Weights of a small GPT-style language model, trained from scratch on English Wikipedia: untied embeddings.
MLP neurons of a small language model. Each row is named by its layer, matrix (down: output weights) and neuron, and shows model dimensions 192-319. Each number is 128 + 32 x the weight over its row's rms, rounded and kept within 0 to 255. Numbers have three digits each. A neuron's up and down rows have the sign that makes its largest values positive.
Before each neuron's rows is what it responds to, as a language model described it from the Wikipedia text at the highest values.

Mainly en dashes and commas between numbers in year spans and track lists (2002–2008, 1–5, 8, 14), plus scattered mid-word pieces like "inter" and "DST".
L5.down553:096136132123148179155131115106138101112098141042112143086100197131137139082134108135094130176107109135142214135186129183140125132101074122082131086132179162100113173117128112153151163121128089186160109158086142123106121109104146116142137126108109160175143077133141101127113109163164130157074154194114142139142119137152111047152113093178110116115172091132074115170159173085122155124118

Forms of be and have used as main or auxiliary verbs after a subject or modal, e.g. has a, can be, being; sometimes also got, grew, gas.
L2.down519:154130149167162118169108146123109108138172144155109137146130127167105093130087118135157194087113110139161098129135105115130120157153114105132122100144181093144166112099105151106087164160160134140162136147097094179177150109084140086132152089140161068088147109144141109166167138166123104116167158116112112148119128148112123165119109137127129148152105142160121096096124094150125125128126

Final words of disciplines or fields ending institution, department or title names, like Technology, Science, engineering, Law, Music; also date-range dashes and infobox colons.
L4.down297:156130116116094114170099067181173139117119160140131126122137147105076134116114103134132121056126125117121121107104073062095187157161148182076127084116163094162160086104112085144119129175211068093103120140080162129130099127117063163148178126095108114109150173085173145203105115149150168096154177192158157132201138140144139159098132098175138141083110132104085191194109092132129145149092

Nouns and verbs that expect a following complement, mostly to-infinitive or of/for phrases: attempt to, plans to, ability to, request of, reason for.
L2.down652:126123102094122114134109105126120109161115093193126118098160137107131156106089148167097136145108120111175153134139136188169108129113152155166164089143136126098118138140161080091105147134139147087089101138108091152118111139138142069135108118146103132123167146125117122120125189141105120111154107122106154110121095131158172126118094119131081156134140113129152117108118140152147120143190

Prepositions such as by, with, against, in, under that open a following noun phrase, often in stats tables and headers ("goals by club", "By knockout").
L5.down496:119117087091144108114136152085165166097125100140106101146123164139118154181105180120133146120116127111117143105106109201123116125126151147167097182165110142123095170129122180121116146131126130117092150078165128131109136059081118088134170121160126136078124133165137045143146117110049111092103107211104086129096062087164147091075148187092107187084108091202135095078096129070141077157175

Prepositions opening a sentence's time or context phrase, mostly after a period or line break, such as In, During, On, After; lowercase during, upon also.
L2.down450:145155088128122114082139187134124098167079197169158157131153107158124133102112156116133169077131157106111100114143101111162157103154158102176142152096128111127120121145119127087087117134122168136129105054124085102139127139177173124128121158162079110109133093077179099091141142131101132105100136188141138130105106123142124142133111153132079099115094155167129160086072134159155087192130

Prepositions and similar words that open a coming noun phrase mid-sentence, such as of, for, between, into, both and verbs like began or called, plus some table and section breaks.
L5.down138:153113156167125101146172164189131109168145128163100117138136172122162130113111081113087143096104132115163118091118176146119118125124138145107130113160180119098143106187201110162167119129149152105168114219146108115106127071098101072169176150083115109089129105073130090126090111036093169148096165116132069134060141103126161083123156183115123128124126090156085116102107119146125137180156

En dashes between years in date ranges like 1925–1926 or (1748–1819), and colons after field names in infobox-style lists such as Species: or Dialling codes:.
L2.down648:137150148126185151119103103057148099105066129228132170158127150125056176131141175200146131135133096113149066175121118122137135104173155102112151144166089097134112126117091073129119051143118118134145144102168129136114145192168131096102183193136145157096146121134111155108125126188046154164102126088152152094166178137158112130153152149150139093174148162102110151142065171130145106132099

Forms of the verb be (is, be, was, are, being, been) used as copula or passive auxiliary, often after modals or "to" (can be, to be).
L4.down243:112105087153161139125144111150160103121149187148203112136159153074148152102143110133136134125128186107211108120094103095156124102099109118124103133110179163109078123102120128124086186178125153130104189142136118149119079091162092148152163138134114092121166133124057110083138169151170109059082083102142175148178175132093109142118139107110085158154124150107148091130113176116145103118192

Short word-start or mid-word pieces, often ending in o, inside names and foreign words in lists and tables, e.g. Po(ire), Anth-ro-sols, Mul-lo-y.
L2.down306:105132116123115155145100161140103170091131107105087096110114094091152145122128083095110135127158066143136101094127124080080041113127159114097130091106134140173100107086111137129065142069084131136160148129154139134129139093089124158118107121160212113132122097058138120101094108086065125145116114115073102135156115132171154142166134101112122120149103149180155088113117104109185146112086

Main verbs, mostly past-tense, that follow a subject in expository prose and take an object or phrase, such as called, released, developed, received, issued.
L4.down370:117150108122115156184104093170144152142117162110120150080160145156101101172103109075152150121121195085135132106119110158131177086106153133144106142127149186156122129130116081100165136147147139087194125147128137187165167105125146195159126163100081126168151128146137112111101085155137112091135159187124153140138164119121145153140080201063130054148137143110154087175125164127104146094137

Nouns and verbs of law, rule and official acts, such as Law, decree, ruled, signed, committee, agreement, elections; more weakly, sentence-initial He or They.
L5.down661:138099115120129124105133121047133155142094092098098145180119160218103171137105147151093161137142144128223122112099186120111074154143095078149173128182170096214135139094103204158109117132118140104143135130134119119103146145134096080101161153105166096107076081142121153168152148142146113101164121106173220105111108173161192101110132073088136120137114139168144091102115124106084103165123

Section-heading markers (===, ==) or blank lines right after a wiki table ends, e.g. election results ending in Labour hold; weaker on scattered name pieces like Ger, C.
L2.down224:082142129170117150094152114131119067116152166123143142094147118143087109081102143103128141165152142184101059148176116138126139168114107136129099113117103144175137158141173081155124075128153183157132103084133139166089162158107129112091128125088085133048102133066135132182189126114093120096123099147151089132112106143163072187069087106151124155074178161134146108088095134128131134108165

Head nouns closing names of organizations or bodies, usually after a modifier and before "of" or "in", such as Central Committee, Alumni Association, High Court.
L2.down11:101122075211151132129120146130136118088118108147153087167175122166137120110136115146112195150153114132146130129154120120115117128079129116187091062123160142130181141092119108125112180174132156097141107178130076111131149126120105103132126164135180094145132137129163160124154127097140158126120169138116065150152138185153135152135104162157080123119185127141129100121173153108125151107156

Fires on verbs and prepositions that open an object phrase (against, about, for, announced, opposed), plus cell pipes and party names in election tables.
L5.down142:150104174086079163138132168178116092113113070196112124089125167118095147166149170107128157148141156132129155133113133136124152039127098113168166118153125126079173159198202114096134149103169106146132088131135051078129111101081163085094160096130073144138114092151144070130126120104127134117154133076115185084160100130156108131172128162103091187109123089094118109185158138157116138110091

The opening three-digit chunk of four-digit years, after "in", "(", table pipes, "c." or "born", such as 198 in 1988, 193 in 1934, 191 in 1919.
L5.down442:136116162103107138120086158121159129104132106046129143090151077138130138058121110163169120136103133113130153084161117145180101153093163147129140114126086122134113128105156107140043161122085109104117158066083099110130123116140105169108171140107114132113102086113142144116112160087093069155095133068147101156111160095151126142151130100164155137126111078116146117114135131117130147133082

Three-digit leading chunks of longer numbers, mainly years and coordinate decimals, such as 191 in 1915, 199 in 1994, 188 in 26.188; rarely word-start pieces like re, New.
L4.down438:184178094132154076133126075136179165140135145077112165086148121160093153105117129144142098177126107165102123150154077194149118162101198153164126148132131130191169109149193109066098134174108107052077128141087168138092146122201135143142088153115142194148097076089116158098147146166101031109212124094132112053139107175123133141158112110095157173108123135181150125142127094105143122126101

Adverbs and -ly word endings that modify a following verb, adjective or phrase, such as particularly, generally, typically, also, formerly.
L4.down784:104142080145133124162180059168183163082134104076199095153139119140144094143122104002126141039132148099148119124130170162107123154116123114112156113127144216144078102131101167111127146146113130120160197186119188094111158106121158170110116124053153155142128083105085118134114126129160174189161093148125138175139100080153109151154164130100141132146148100096137114084160166121153064199158

Function words that open a new clause or verb phrase, mainly the conjunction that and auxiliaries before a participle, e.g. so that, before being, is given.
L5.down707:155158105166143100110107139141190104127131190125159159143087126144138131117099120067162120095114137115165072090109115154109136143146105129141117114076209127149175160107109196137081101128101082158128157060114144165134085134130107147161184111113109088104137160148135121125131117140130184145059091070098163117122071091131175100099157093150123176121159095138124091133175125186180140107126

The word piece "inter" beginning a longer word (interacted, intermediate, interleukin, internet, interred), plus en dashes in year ranges like 2005–2006 and other word fragments.
L4.down501:052218071129118101092105145148127128123088128161148152108136171121176157147114124120040091142114107082098110114095121128070148122156119111185095085139141141122131195055108157162118126140114109178137131177128195117142128178157163145139118113109159140135113101113172126093138070114063173156110101191132077107128138147112125132069145134100145128109103160108112074116099127077105134164134

Short word-piece tokens ending in the vowel "o", split off at the start or middle of a word, e.g. so(ils), Ro(chester), Bey-ko-z, co(ined), Mayo.
L5.down350:141112145133149118164134132162097134011152133135159121169121116168120153125131108096173095063138113168133135098101088050074046134097108095107114105111069137146103157101150113134054092131069080141121161104161093152089162121083109120142162169104167108106124096042141097152165132129140151117178171098065095109143164081121116153162128110115106103129134133118189114125133124113091135078134

Short syllable pieces ending in a vowel, mostly u or o, at the start or middle of split words, often foreign names: Pu(zakov), chev-au, Ju(jutsu), Tos-no.
L4.down529:124120140165129149181125091179113122045076112122133146149160171125129194105156144085166131101174143171124056152128108144170093094109129140080169144134150160117090119133136123193102143147121132197149145088148126096157136103113124145096091148111144108117113089082120097111128112108176152131218154171166079139128160109122099062184162112101042134186115112137120110112092071147105161122156